config = dict(
    vocab_size=8468,
    norm_place='pre',
    rope_theta=10000.0,
    init_std_qkv=0.0214,
    init_std_up=0.0214,
    optimizer='adam_variant',
    lr_head=0.00689,
    max_grad_norm=0.5,
    warmup_steps=276,
)
MLP neurons of a small language model. Each row is named by its layer, matrix (gate and up: input weights) and neuron, and shows model dimensions 0-148. Each number is 500 + 25 x the weight over its row's rms, rounded and kept within 0 to 999. Numbers have three digits each. A neuron's up and down rows have the sign that makes its largest values positive.
A block is one neuron, or neurons of one layer that tend to fire together. After each block is what it responds to, as a language model described it from the Wikipedia text at the highest values.

L3.gate1313:499523495479529544524468508507493524489466566503479542464520510548490508449545501513491515505481460502491540480467501518521498451499497508535496473483498448525523501491524476445525557468474516572467453474490514501489523522502501455504521542546501497473532480483428539507507468510517539487526530495524530496515518514481506520482477500499447486496522477459445526479535482533493470470470481492489495496512474511471503512481478513509497463501511508472
L3.up1313:520451494507467511507481512497471502516458484511502518478540481472521492465504492521508467473493481489447554468528489523506532504487497526532474466506477504499491480473491530527529515490490473505531447559479486500523487499496496563537538478517489530495547533515491501514535538471453445466474476451486513476552513499515527482476452482507465518530505479498485483443482513520505484538527561512531492472525508486496497520531535514518473481477489533492
Responds to: Year final digit

L4.gate208:521526492457455538457474492550471522459471509511498483523526436523511497453522483468479482482506481555519484477543515514514513431486513462546531533497498503501524517516539497498500494453469496495439500487520441494525472507465518505541462500512516478499507481537522483502504486520497561493536496527506534493496500496525495509499528545504527494506490469461488513466529491501498526452500496546487516504500511513499520500437482535496500512483510514498
L4.up208:512471489525528500524468498476470466503552541510496530511478470523487518544518517491443514471493484515499527474522525500485459508503509489526531513495489493491527504476511514501509484462533523476517487507492492518529489498443507518503439516502492491500501536542469533488457532493478478455475521526495495501498532495506492531525477516481498529496571535488531500486489481541478522551523499468505492485474466486497514483475472451494486495480495507478
L4.gate487:522541536477483505501469537507508468474535535495465470451514466503498479480499489527453520484472467474471494519473525480535492476482479485511464530506464487488503550513506489492474455524498483466509501488499517479492487542495515533501516536486510521514489458499506470500489515516463491504461495450560502469495487517497475479501485475522503495501483487521519556508505464491465497530511508516479470483514517532525497477492476491475527507497519518517
L4.up487:521492518510509521505497517496463471488526548493464530496463486503501487489497508529529510496514515500504502473524539522524496471483494496488469486507504519476501511473517502462540535488541456524496501501504469485490415492528532537498469494519490519477486495552493492472496538504494485526509487509543527464516494520511497518507454504513508485511502472541507551517493568535510476486501502490519475515503511528475517518520484452503539511459525502506
L4.gate680:498485534455500500488493445488488477518547508477491546542489479480489480532518490524536573464477505475507511505489523512523535482510463528476487491520427495491499539461511500511518513505556479473559492485501518495533504503503530532499495527494512499508531535467519477498472500500511490504508467483497473461500496496486493525511483453510510548476511513489552508446490493507476486531536563505509488482534478490484508515475567526522507519495434488489
L4.up680:480454532514461500518500486492490534506490519501485470516495508514485512512511512520498519498507458516488499468535449511474476492511512559468550473537512523459539471529480494509482520510491526507494521498486470478490468498488518517529511501536501525527494505511510532516531513464472521512537507483483502541486543493489468510537467469503496509489505511470522486470487457492473441488527463495484471475471502471464504523488504468458505530482508548518
L4.gate1106:488526528480515511516467522471483543479541519509507537476473475483511496490544501467500483475488482544500482463483505483515461478468500483514481495520481493506516498551514524535496492553507455520537465502525514490492496466478527509484474500486462532505485516485524513501543533529477548545456548473513496470541494555527468522509549508494480511502501478490506494498514501457481533461508539543533502508530548528441471524490467500519521484427505514473
L4.up1106:517509506534485488506478469538513503490534553492523497478501506491468511484500529495526487462508509531525492499470469477516501548537492506522488506521483541515495522478473547490492503494465486458511466492520503515493500488500511501525529533490478500523527487531474503494559509496498523511501532482463502498547488562461462498531478524507433496521490437523523527488477518486492525471484554503488481432541526507491481533523481464510504499458503484475
Responds to: Month names in dates

L2.gate135:528529514516491532555502504468498493494481527505479509517518465513502457510528516489540531480501518480472508472508499510506454530452500519510483535522505458483526510466494486486513520498501513568493487512503479495535517516462475521493451541504480476537534529516504498511488538476485520539500477497493510489501535488501529508534453520486514510468507512505460478514462493526488505514502469524465524455490477490526502456488528482460520451522508504522
L2.up135:529462452501471484539555495512514460497485506538516475517473492438534527509502496547541470506489532501475510491496517503471498492511499456515504522487497516485526512516502471529476543518524523478552520542511547508478480542456517478487496510551495504543495480488484462537465465536494530452526455515459491495523502472508512516485496572490483480496458556516463519507523479493499448501484507516529506513455499504533509540479519482518502463452507486479
L2.gate139:503464512489460537526538527459489496514501506541463516536551504496515506508533483524502502502506486486483517503523499511471537522527520513521518508469503499516489488494517544500506500537518526485487487496516569505456484492523522538531459491518446449449495483543490511537507522485499488480528534477506534520523508484524478494497478490515512484516523503516447525472451490481511524495488468489494537547489512506475523558505485505459532485477491470546
L2.up139:495512562508507506488524514509549494504457510527520513461535521535484542453469537515523451497486509532480471533507456511499517525518522525487506473499503493504448494521539535526481485491520486496502494465469537485502523508514512481535493497530457526516492495462491518537499495485537505498511511488497545556495519488493533487523528495460497513505474493542481506513460490440491490471509498491512446535511512542493509487523490506496510509576481520512
L2.gate159:515483499469476525485539514474505490469525482527492520488478484515524491490481494531469510483512448468504477492480484483476479502481488518538508475491508497479507539497473473514466446548436529512486515504512523446502467535474472481509494500491505486512485480475502479499556514516501501470474503483468495491524484513471468476526492530492502494449491508487507507509508502529509503489500514480498480500514536502493506492479487486504514497498497539550
L2.up159:528471508481493538546509475509453499487483530524458502523490491509496508515490478567483521509481499497504456499495459520500527465494487504490556462526490488521484468505528446497526481525531515522465509518500512465501523507466510486533521471530506514540464491491504533496497533454489565424548499480523497510488530540507482498475483495504471499489468512520516487491517487526522496480530483497514523486523544512511491540475520550501477484513451540512
L2.gate186:506443506550503486542524441499510505519518484531520510504518494529529474524514528502549555483521515510527450477456524519496503490493466501490470507549493498536562532494493500485538475547550544509515472499518521499526499448520497490524526550508478481540492490482517507488495503489501472499494467471497507514557486515495523472471517525486514508497546512520517481477460441496523495479504494523489498480560548505470479526500531476508504450503519450490
L2.up186:486502522503506525521512486512505519507500535495504476500508538517482516477553527497505465463459498490468500469498464460469537490493460521509482537475475479494522461491497484469507525499503494466489482506517515456501514485497533482519545520502505457496461535478538500526495458492538548505512496509460503479527478494496514508496511528516474489472471480570501534455452499519463550483502544492502495470487513509499532520494523483476478496487505513535
L2.gate262:475530550509477502507489529522504488465507494472498531481508523467512506532516549529537494523485500491505508526518543488506530473545532507503457500458497519517426524486467480485478493516500533472492510469513571503480492512493523516478519477464486467492469475474516504492517509524465453498526517537500471517515520492479487508486504463462496539503519538545491486485504522486510514504518488493466451475520487489464541505505481482461488471478551500528
L2.up262:522489512539514460425486526498512483495517509483487490502495499531490528503487506509478485461483489507520462490511482434467504490520519480528465455462523495482457536490479511524481474524501496505540508448493518471487492492476494500517509519479523486525477514470492512544551486500523500503525471521506483503510497504500471514453490486495465525474477523528505540510509556552477496507534478502510464490469506507494520508522486508473511453500540516510
L2.gate303:469505475526506530502488520529483470465443476491509528512514547470473493498518488471474496461491461503520506463457480469509493484512492499519496507496497468501497514510487487433536522511440510512515496531520501516510566497517498471541545537496502496496490480511483489477505486486498512510496521523545485476474522509537512497502494505495508518515491497521481537462562493536491489470498527512465502516427499522529458472542518497536520472515538525502
L2.up303:487511469459473513525483487536502475483512500507528527506534506478530505508523487493520502501512482502519508515460562468509515472509469534493505511506510497521492467489508502479534512511527494522512529526502529531529503473522470509525508534519478518555467489487521519501473520525492505545502462495530501528526509516535504503535493499492469505517532522506525486489561499483503453468476507530512503518485507520519520514524467500528497545502443545500
L2.gate418:481506483509530587557515487512489458536481482520518486486508475545499486500526497503450523506503530470515513471540502533515475542483518504518511503508506554522526490500517482486445529532481507527488476530502473465525512458485505497517503498509483537509536516501510479546502507496520521525529496480498495489469504545505475499512470500512498486520494480507456528521443480498474491451517491504482508493515546489463501463496519498510490527523463476489
L2.up418:469496511475490486473451526518468485504452486520526502511501449496507474472481459512471549493504512493516506533501453513495471526474503503501488471448569491516553474514514517547516453478490519511464523495494502529552482481516501474473484509513513499464506513509505495509510491469500443511499493500484500502494495503497488501494497530513502484511540498513492515501502527494548474477530491515475483517500484496432477476502515495514512510534508496469
L2.gate447:469522512459518512513484517541483487481510472514460536554549526496515487489511515525494464548483508509488514493483471521540463474476478457530489488492525477494500446492481517494510507516508527473495478443555456502521472491482506499519523468527541485509446483485524472526551494491529560516504485450482504518449478519500456477528471499500502521501529521502485513525496484486517485475511458522527515480484507503486523491485467534520522481497528450499
L2.up447:492507520498504498524494524490479481489547439505493540514516515465544530483505508551492475518510514515439470504529509559507484490493496484542445492520477477506488481500476517484497555515515494520481500450513498501527495511550489499507480512488509509513459494479501512521475490556504512492485495539541487514490512498544491474563495475470504522549508473540497488565485473472472474486531484486491481483521497523546508486489455526481483473476478507532
L2.gate494:505523522500481484499459511493442429463518510546537529491494480493529506522474511520522470471507477507485535507509496527513509532498483498519513483491527540502451461484454546473472524498528514497541542544514517482507495537495473505442484522488492534493526483498468473528510465531476458509474470461541529518494512509511470527516503484466515544547555469460511517478504515495497515482510469555516511491538490480453485522515496464500524504467506482467
L2.up494:449518502483503495516518479535494519530512523467534515522504508542474492482542497522490541476495495513500516501521491491476506500539518485504504483499524514491504502584543497508492502466507506526511465485544497497471553456494512495528535470563501495489496508523485507502512482476512523512480495475513497494521429508488526496521491481501491534499505462478550511497483518483468494541479497497493514489479530516504508477494497503554472554476433531474
L2.gate684:516463488494484491502459484467512482466513502513487531482483533497503485491546503493515526481469493501480494483489493517564507526462516495460464501553534485524510505509492475505510503512460541507490489498495504538478474489514470535512530525520502443513479489489516490480497486496466507520516445516481482524501557486508470481521492503524548510463535503504458517495480454490463524487564488457475505457483485507518510500476535493463504529510502523521
L2.up684:498490473528462495550482511513488514495491522499486438518512523453474482515490534530496470518501478501531498479486492485483501471499506533492518479513511521522529514554494475446497512540504506552535563480521489513502520507485517515472495459474506507487485557498512493505516466459504521480509536501485492497500536504510517483492479539533503479462521510468492500518515467472477496564454504525499521507530477483472520529460537521497505476484481489478
L2.gate700:495481509491511499470514479519472534451547497509562510504517500479507485510513488530532526467473513510492482503469492479542507442485487514488474505514469530509506516497495486461445509512498469511492491473516472467545496506500543542481519511522475543517467509465473515477463514482517537487450498563501496480503492465472459496469512468509508529504510515476486502518466506530511528516539520505499491475484521488527514534489447489528517529471493511474
L2.up700:498482523492473534512486502501479477538491522518479513499493498545524509500521482459521511494507497518496522481513506493489485530518509498501507513473498475468534509515528533539502486507546539566518504531560496482472514515498498454533511469502555449543545458511505495491534486449513481482508499499515525533520506498470472556504493483513500550511469474503531496504530485466508512535485498509467460494509539525497477491567557511508500492475524478475
L2.gate973:544541531518495525526521482518469540495483516510516549499536536499495493547527518500538494446470519474510489491512493539472489465511554528522507506494467525498550520504525493512503543486482511497528470471491498481514503488465490505512502501510457505511568499420508501495528516506504465476509526468489531525532523501478488522507476486496518513476501528499488480490515502490514495489518458484512495502488499519451508497509477506513499530517505486499
L2.up973:503502517515464499441466553472474523530476509466517517436477510501464506500505482472507462479500471524472477493528484497522531495447518488489468470523492500460451501450493506506462529473544516515498483498510494523513490468468486509518462491549512510475520507482497513525488515492536543508529495549517510478502436472523471537500493471469485525508529476474504483477522519485490477465500501513495505492513543499541492481521517532506487462506515489482
L2.gate996:514443499525470450527457473480532510433542516488483480513505493460554520540494520488495510496503532459476509524473519467470507507433501507508504527490517457500530508471523494516474519480508490467524475492488497486516486509492531465523495521506490505496461490464490492456562467521489510472532466500484502504529466516491528494523509503483508502472546528461510494522506517524494508521475495530501516491431506474530471474472486521512484445474472478514
L2.up996:501519474505494551518529473466513503452507492536477533540504543522512481493516510505528461518488501494514477514521506523498516510512498535486509510499525474504529524527525506537531525489507513486522497516509458493493489510540464465487516525481489520522460541448534480502532455471508491505552484465496531461500452524455496548548480472539531505456517485511474460562526485523501508510474486501498521476448502467511499499510472456524530454489504548458
L2.gate1073:543474477487496525502553503531506542495484512491487539500518465516522498513502503505520500517514526447447526512481488528508513462469499468508500501508458502517502574545506487470493524525496466520467488502463472494533517519506508501494488471443478513507498494477503480494486456513537489476489520510503538464493490492520504512515521482489498491503490506490520515497517527500481479503498512539495524508499538498506463488545435481547490502508492525509
L2.up1073:476455467468528497535530480503513480540515483520500470560502512498485496496482542495461459508550509464496543493502514462499508516482491486527492504496506499473534529467502489529523510505483530492527496506492467494525485513447536469534489516495528458527502484539537515506469450493500508502497485492480478530516485472478524506475524516508512480537548486531511486524477481521450530520479494506518475487504506537516549500516495489517558471475507476508
L2.gate1229:513499527468488518471551461479498505519552499499520488474506545512508513559506478491499473518493501505524504507508480438530526512457530495498500480457517422498496479465462545471479478538499524508483491470530494473506476506503496499482520556481505494511496477499449517497483543488511518495507460455459476510503522519530524502484542523478508508518509472509459510500527490525500434511522475513507491452556484500504521504461478454512492498518512502493
L2.up1229:510469491505502462476477473482552504511527492479476503500505507518533515514514483493513514509504461492516497517514491475497533531514511536517508526480519507494484481493475525497461516491493513464532500474490533519505440556548528520498509511498490484483472500504483540503459536505485543482490456501507473464488459504475502476507507529486511472471498501524506469486502497520481490469514467509481532534553485509539500508521517506548485505492519445521
L2.gate1328:511518495506466514498465498529495514514524545516513505523538510487529512499508486553524505486497538489488505548512504528465516526461515483497518492523503517460510517445490460494514511536471545497473489469521480533501496482507535512481502505503527560518489455509513543507502456465485511488538549477493501507490578522533493502437514487487479489526527477453515457497532494472489544506519506498497521495496493506512526495478493528466504545515514475480
L2.up1328:450524470499494508493498527524519482466535477515546479491505480492528495484499497485516520497507480530513466508481524486483498512497571502509477523518504462482518520508472488513513522504476516483531493493516502549500494471489526473526539509444515487509518508431502505482528527526491513525472487571541486476511506502505490505495494512514537530530505518483460491523510482463498506487530504507490482469495510509515500428486488476530497546498512563509
Responds to: Split p-words; year final digits

L2.gate110:488497489537499517496506499532478476513497532473477502509496503516466472482515538474489513502504500448478492494490482534465515465503557529538525473500466489479548526492509524515489444524503500477470500465479495459510492518505511521487477520495520496507508529490506524512555458481503500523478535460526505475515552489538538545512492500524486460448537470472495483498509506512514460511523506529507520523471539483469493461500489469493484513476500470510
L2.up110:496493532469530538485492457537500512464489472498504497481496453505485456479486492476541495535524485491536485525458468475464483478492499505505549462513465456569529478476495547524526460548507508528497488528501544509501511482520500504496550490448519478485521512506495501501531509496476504511490472489488487452477539519466510531439461473496480478487503524498506498498499473500483499489499508542490462482489521523481480505491510487493501462485480463504
L2.gate143:501458453510501495476470483482491477503534466486479450501513462493505534485499503497497525486498527562499468507483520480511449552459491535511499472499503513482491542514491552522471570522499512513488484499461485516470553476522500482521485498515497503486494477505508533490516539491512509499486486458520479507508488499460501495463492458511516470549497527506500506479478436492535529510491552523510503457547505481475462501477508496485494499463490506488
L2.up143:507468513490457539501490470487480503466518529507488453508486504522476497528479534479466509486514485525537448471528520485516527470476518452509480515540512544456477485549486492514508504510471505549513481443483500499480532465490489511489527479484522506472552529492497483474488511551469519454528480485515495512478480532486542482470485492535498524493513508494526495512548457500480524532520472468486472509540506507518490529514506502509470505513480521508
L2.gate196:454535488490491540498484484494503490497471486487500514526516539487515482549527519495512457500501511490508493500454482474500522518525496525549473521482497523487527523507491503460481523494482519470517544485537533491450512520493517491510532514545493504464497489505537501517492493530494522572499472504510478468488484507490522510529510517518485449542517504523469534506524512488460473505507507536480494500543492516433509560494493493502511493476493482533
L2.up196:527512472510477502467544512494488524513465508514462471483451477519475470536537499519488487500492540507494514470527528480517521510496505511513478504487472524461523520479532507506540547443507476487517514522507507484487518490504487503490553497539461559519528516487563495506480514521524518528495520510468549509494519488489489467480514517510492514497490460478531514522463452497542510517510527506531503593547472505518516520485507536564490470465495521484
L2.gate250:526429462497478511525478461438512512489510466469492485504496496489502472529496473478472496466476480493489488483486514504488523479502518499459521515504481518523489479505507514505514503498516479480514509514506509504509473518453529515493474489448526545472453499522526530548506515517479522510500540529506467443465519514508524505532506471519507540489522491499529501489516510435530522482542478487497478494495496514518503505489513458486514507488479495509
L2.up250:484482481463514492496517484476521468481489505500503515497522524557507512471510497533520520506484479530490499458488538499494523459521437491486532502489469528510490527462566493480536494490508494517493486499526522509469511463484495549552513479490479479513465488490481515529487490528493483471487536457513513531499492549519474510483517509491448472496508476476523447494516466417547542507526516485509547469527532508462531490482497528480483543474503505536
L2.gate324:505513501463465528512503473488465479532485543487493457545514465527446525528487510498467538487532521479451494505496514536517542487458509505475520526490495551517477479491519535452469513477489559475499486492512525476468480488448531546503509492450504444492448488544516493515516509491498520479487473495475521490452495510474481484525478483484542490546497495503449498538501504483476528503501487558499513514498507510518509518503477502507512486444522472499
L2.up324:538497501477481488479512487519479510489534512498450478499515503530485506522490498492449506532498509508460514510554478449526527526513522500525529516478507498464516496445527566509502506502492541505468492513484472551496463520479494563493538485511499488494448512493530499483491490495481497507496504492528479488474523534528494464540504470510484472542539515483505459529470466482497502466507477562510487506484530462483515498456522485527464491447504528456
L2.gate569:489491472554446530516454514519516489475481533455479494502469501440495474443527503508498484504507519507508479458468496509463494519518513507520461532499475491451536502521520499519504478478448528480463500534510551482519530468477538472493477470484482486518525483532520519508522520485455459561506492518459488483493508530489469530510513459509490492510460503551493486507519508493461526538496508496537471481526473487522457507492496512506501508501540499507
L2.up569:482491470435502503450501500503472492520496518471524514482542494459447528433462518501488526490452520511517491463492486496454482541536524473511531490499499467510534499507507497496517501538494548463444488503535558469532486508529473487513496462515511543468475506432463519513455498494503522497496498486501515450534501547484487507514492515506529474532480499503511496479500467479512545481533500488531520448530544494535493495490477475464474516456459459522
L2.gate585:495491498470475496515467481492542516494510488502513530509494497496524477475502484510499503498493496471482518453500452533490506521522511534461492506497572495490486503487543458533481559476422523527464475465500503503527494490478502517492490484511488478472508511496519521513506531465480478530506546523480493520495541487519508471511480509500501519454496476497529509531497491521552487497493460481478552494525494508498520480497492536467481518503487498520
L2.up585:554512463484508439499488449526491488509518510493507493469500492497505494500498474475489496521524490482517528520506492457520537508496476522482514503479467503468454497538498507521494485509423513521489443504532546490507472489511473552503457496505509518499491498505515494511513495475509513519501507532521527481472510499486494451497491467522544471520503485548529510515501473512435492534472482542502534506492499515527503517439448526530506507509529498534
L2.gate595:497526450502490529531480488518517470479472495472510481542507499508481477445543504489465485521508487526519501485505506501496508487460490455474523498561481472517528485503469530500498501534510516478525468484533488540496424530501475500486473494507526470483499490493497500503490535529514512489500534495502486533494451508454473531543491451522536487532494478490484517524484562490461554484503515478513497530519521471480497523437516543526522504480487507495
L2.up595:502484502526497536506472484500501483478453538470472504505496483506426527466501508517447532497481498509538512481555502515530533477478443484503500507517476493480541490446476514524497505485507501464510515495533515512492488477528507503495477500498483464454530486486516516468481531522487522530495473466535493495507482511502461510572470464531484487498477479477501511540513504463479504515471516477490506560543520440461453476501505512575533499521487518467
L2.gate628:509485510451491538483465517533500485498497544502484499475472497472488518476506491496493498478519526509509505553491460518526470460502532460508519553507465532472515532489501490486514470493524481514432500518500543545532487470463489496488479488492472535481528478532506535469525525508491538483487512512524536462465547504532502506501494482525488480483463486497480530506486485491504582493525491548533463445491497526480502467517501538510483516476484459526
L2.up628:525505533503482511509503564493490499472473552439457479543476514437456478497478510545540484513519509502503542518510456536496499501501511492497476507501491477480496525535499489508471491489488480473461496516484565462509506500506532499483480519500483512500480459504506533483450521481521483508500490468484511485489486537505425500503529484523480524514433510548494534470533509474483574501475515526480502491503488551494537485520504447532515518529463438528
L2.gate630:537509539511422475487501551498455503520502497456452504505501503517485463445491495499514491489447456511502532545545498557501527477528500509469476519502483511530466557551470513513513480513528474462490521511481499452545449515493491469518469503510490490469513472536519473505494511458490502521494555494487486531461495475508497536499478464497476513496501500506494498520485548479457513551449535497456506505535506521476489516504462488497484510472462544502
L2.up630:475461454523503469537466467509524525535459492490476515493482514491508536449502511469551540492537497527547477515507509485549472481511520523548532504466474472498522497487489522518470511481472490479478474586498511482536517513450455494488479497497462466461531504503473475525504487510486526488493495505483483492517534516510498521515462515461488504513524488501467492456494499462502501470479530515484461506528496472522533507478475470529466500548468482451
L2.gate633:445474493442481525484521419490508475506504487520491536524518473463485506519504518503497555534480494498525492510473537494504500503541508473505484464487507499456485450475497498502518494490489482480520492497486473507518493520495532503504497529536492477495499453480537505541532521482514515450536489501524474494507525528489489475497497464508501480490523454527497533504479530515472523532469495501542484477513488488520491489484515486515500508462504515498
L2.up633:507535534526510507514453537527490518539514539461486481469515477513477512473501507500468496469499509531502484550494504532520470508456500483463512495562468499512525502518483474517505499485493530528508527457487461482524444508497508501513466466538500472497484494514536511498505507523465487527484538487538543497514534470503515529510487541503541449487502504520506531510547522423510522528468536483496505508547483491501491480524542514427487499471491517503
L2.gate693:491486556528426561503486483488483478476523494502488478517494482475468473492448541498525512539511500478501440499507509483439467475522556540522526491514490521462483519517477544509477454533503488519498471483503531497503537490487515510482495518505516492438487486502500545517485509479494518513508511487500495508573517514497511453522513524505512492549522518523520512488487517477497542492508556481507481492527519510512537512465488479500485517495468527478
L2.up693:459493487502497520512513493500490454492477528488499488506509488443472496519485489575461496459470520452458503484501502490506472531510523473493449495523525485497466499470531499556502468496470492490482466507514514483509548436506529502474469495490498502502492499547530504500506509536474477512482464483532496475485493470507527484507539484518513501510494491496505503542491491463496560562502543482492451442449541514544510527484494524468486548461503489523
L2.gate853:527538499483459534517487495460486509532472486499523510520517474480498508535517504501513544505508457495473465488491523498512467487464530481478473499526502524509480495472502531484494516489496503512520529500537505506501501490470536514502457472496504516540486491493519473529511516527449522465455477496554506520497494485499491507483480501479504501475485506501533518508497504470486518521506525489498469473493457527450507503494517530495485465482481503521
L2.up853:483485525476453531466521501507497496482509511527511475519497495525479483510525464552490521497491441475470475503525524499512499472511498497443465508511490479493499454519495526503454569515498468518480524508510470514481509493506495517517488492501488511499515508499490472507517469521448565453520484483540505536479483513524458477493500497476480513482514493504498480532524506438478507498484504499486492487478507530481493494500495478490524499482472516433
L2.gate863:536495488504466488558489490524551478477489473503523523491486499525482532495541503494452524494519489463501565494527485462494505513495489504474493440474516505473486500512531507524501507458520509532508517470531500557511506464488531519501448459491492481502492489466512527494532514488500466522489558550535501497514525498475474502498481512498517472456480466536493516485504478481490469526492501490503529477497462497522503477504490528492515501465464556557
L2.up863:520551474465498554479500458460495493508504523493490518498524483451460500505471494493557471479514491517525498486501494527497529476491494510483521474501466521495498503504448490523485522492479492494505517460480492495524511485515506531527489517516466530503551512486518521519527504510508518501563465546521516461537480530496499463491522491534525524476482491529528507513507510524496495513518481512503509501476505493546528498497475523526534521532496467499
L2.gate944:522500499467470502492499494479491472473528487460484500548503453494497499497489484510506467457515511518500494514509506513500469490475523500512526519558505504499502507482449470529487517532537506524534524480544520535501478478459519533510482529471502454453518519485536475507480559520477473551490447486516500500496480491515519512517474501491522510464515516509460499511525464504498482528517487539492513518517492508530494514470489536481490450461520485500
L2.up944:492549492475493491503513461530538464503489506501485482541520486503485528543540487496478502503503509507488486482519478520493494489527512515498525498512482476474520529511486503491507489509517538495503507460509494520497463478493511485536489523507524470509533523499512506515513524519485489521469470481534530537497501535465526538547497482567490494497491546492503502490549484517525480538491501517493475479495482504534489517438524477518503433448442474473
L2.gate1076:513513498451505514477483489479468490491519483475484486509500462493470468467537512547537560473490494475512469528462544526541481514487526520544476510489470525464512510538508527521502514473479488489568563510525509477502539497532523488490490486514504525504521478478538525493507509489508474501511553485494495475477495512489505462538441516561486515498521490516459532516553510489490498484494553522524509503552510494516505480478516482481514493444488529488
L2.up1076:527548517453525509467484465476545537480483484463540491458503501530522562497495489489525489495509470514494514520505502479454467486505455501508478495483457478503475503508513520522472522504485503501509499502498499485536496470518490535518506533532497485476487498509514477540469495483509556497529465457527496435497413549489499523492454479546529502483537476534468506527525492473448530509495529530461505494462517509515516511476498514541493510483476508474
Responds to: Month names in dates

L4.gate489:541511435498480478516515466450499515523532518498494502455459480485533455487464520486504467461471536499467493521525515475501533521518559502506514499543482537541515525510495513489462512492470474509462554543488492498506532509470524478510482514485502513482539524480504514510463526529529502513467506512533473457480461482533518488507474512522540514436480492472445501464506485487519542482550469517501476462498482519508538519476477521503497526508540514506
L4.up489:479453452518486511515481515499508539509493505500499481503509510501482466492529537500517522534533549459454458504473485513513447509503476501497522477471483492493452468481580497507473479484525501508476474462566525531460500500483497510475513517526534482497526502458464501494494515495505545490513528504557512514506468511517520471494543472520462552503491532482496545499477472473474501451495555525507533495465505491486453477482543502480524513515505500503
L4.gate517:508502489504514524515495473487493474453544487513499507492511504517485490485471481510500477495518546480525497490498477520479516522551496500523481493535480510524480503459486488473489487507529489517495463530497476460475496497493524506558457508514493491535493520504508508485539461463541556494505518465505484553488457519506530488480491493493515458469524494518451496512555440515500471441511488561455467524497530534537507505491545486509502485507509494495
L4.up517:500522507520470511498514539494491503473463527473524502502496500485507505475480481493512528526521458533555485460496494487498472491502502511501505495503534494531488506525500495504493512505457482491479502476516475528525514493501505489466508534530536517534497480451494504454485517517481505526503470486509529489476499493487512505522491496524507469509499518474498518508474493511500481506509497518516467456491481473496510448498550528464535516553479488477
L4.gate828:484515467604506516502492464497435463524556504509503489537503519525490516478465471517462516497473496513515466504494543514494479475505499495511481496529458514519517541452455515483502485480502511521492508507513524477519505521515454522434511482479470459507510446520531507490502492464502521495559528507490495476487467513458505512499570466533491472469495525475460504495488471439505528529542510523491518523513474499525457471511523497479488497496496490480
L4.up828:464476513517472500481456470511497450529502460493492543537513512540483503489527513507513486543529474505493430479479518490523509468527516473498503517480509526489536481508480499514486465491487468513463498511503523504453449515526492477496492535502461448457515502517522519502463514505483515501535514501480456484518514497500514501517540508540546486449502521519511519504499447549510480448508536508470485542516483526484520512485509496510492491508513487490
L4.gate996:500504514445487550522482498479483514522523543530509501507537498514496530533499515470522496552499526487467544489543501512494545457546467520535545481512483455516521521473520495480484492521494484452520486480503480526493508496464480542510522498480484540483529509483463510515483501479511513502535514506474537515493462537476498461530516515484497499513511521509456538506547465537497477460496537512483503557499533508487461486505505538473515500548497505508
L4.up996:469536520519508485520476479557459484524519491463484474526473478498458508515503510535497493486507553482495498509442509508503472492477490520527520508531486542450510474511457502484523496497519548501495497510521500537533534546507530501454507466499510512460575520515513514495500488486479508490559452503496519521548521491530475511496505496495488512412505487488478478485478484457455537477457519508509498525452480498524489476482542491485505511496470454502
Responds to: Split word-initial letters

L3.gate504:481494531484453482540516464461503461517512499450472529499491508480478490488489464538502537536534465512559477457503541506486493510538511515546521511493532504506499498460459527483467509541451489494481522489504481497480487504497533503510523469523494475463471543529514492521483552471445494491480506502518508504513525519495522476469491475502490500485512523483499470514511525511503490514517453514479527521491511493494511490492480532474516484503504486527
L3.up504:518513434494482471520453453509515519502484510507505467501514503541510516509515519503491483449498513502501511469465517479519517519522487444486486481526457541486495512449514499518527519487483493533511503478506490518489502489534486514474496530542529488487558485481477496482519487518505494504550481464477515515453514530513521529473502478553477526516509500476454482512521461476524492537470493542538532483463497519493458507507564462533532530508480518478
Responds to: Month names in dates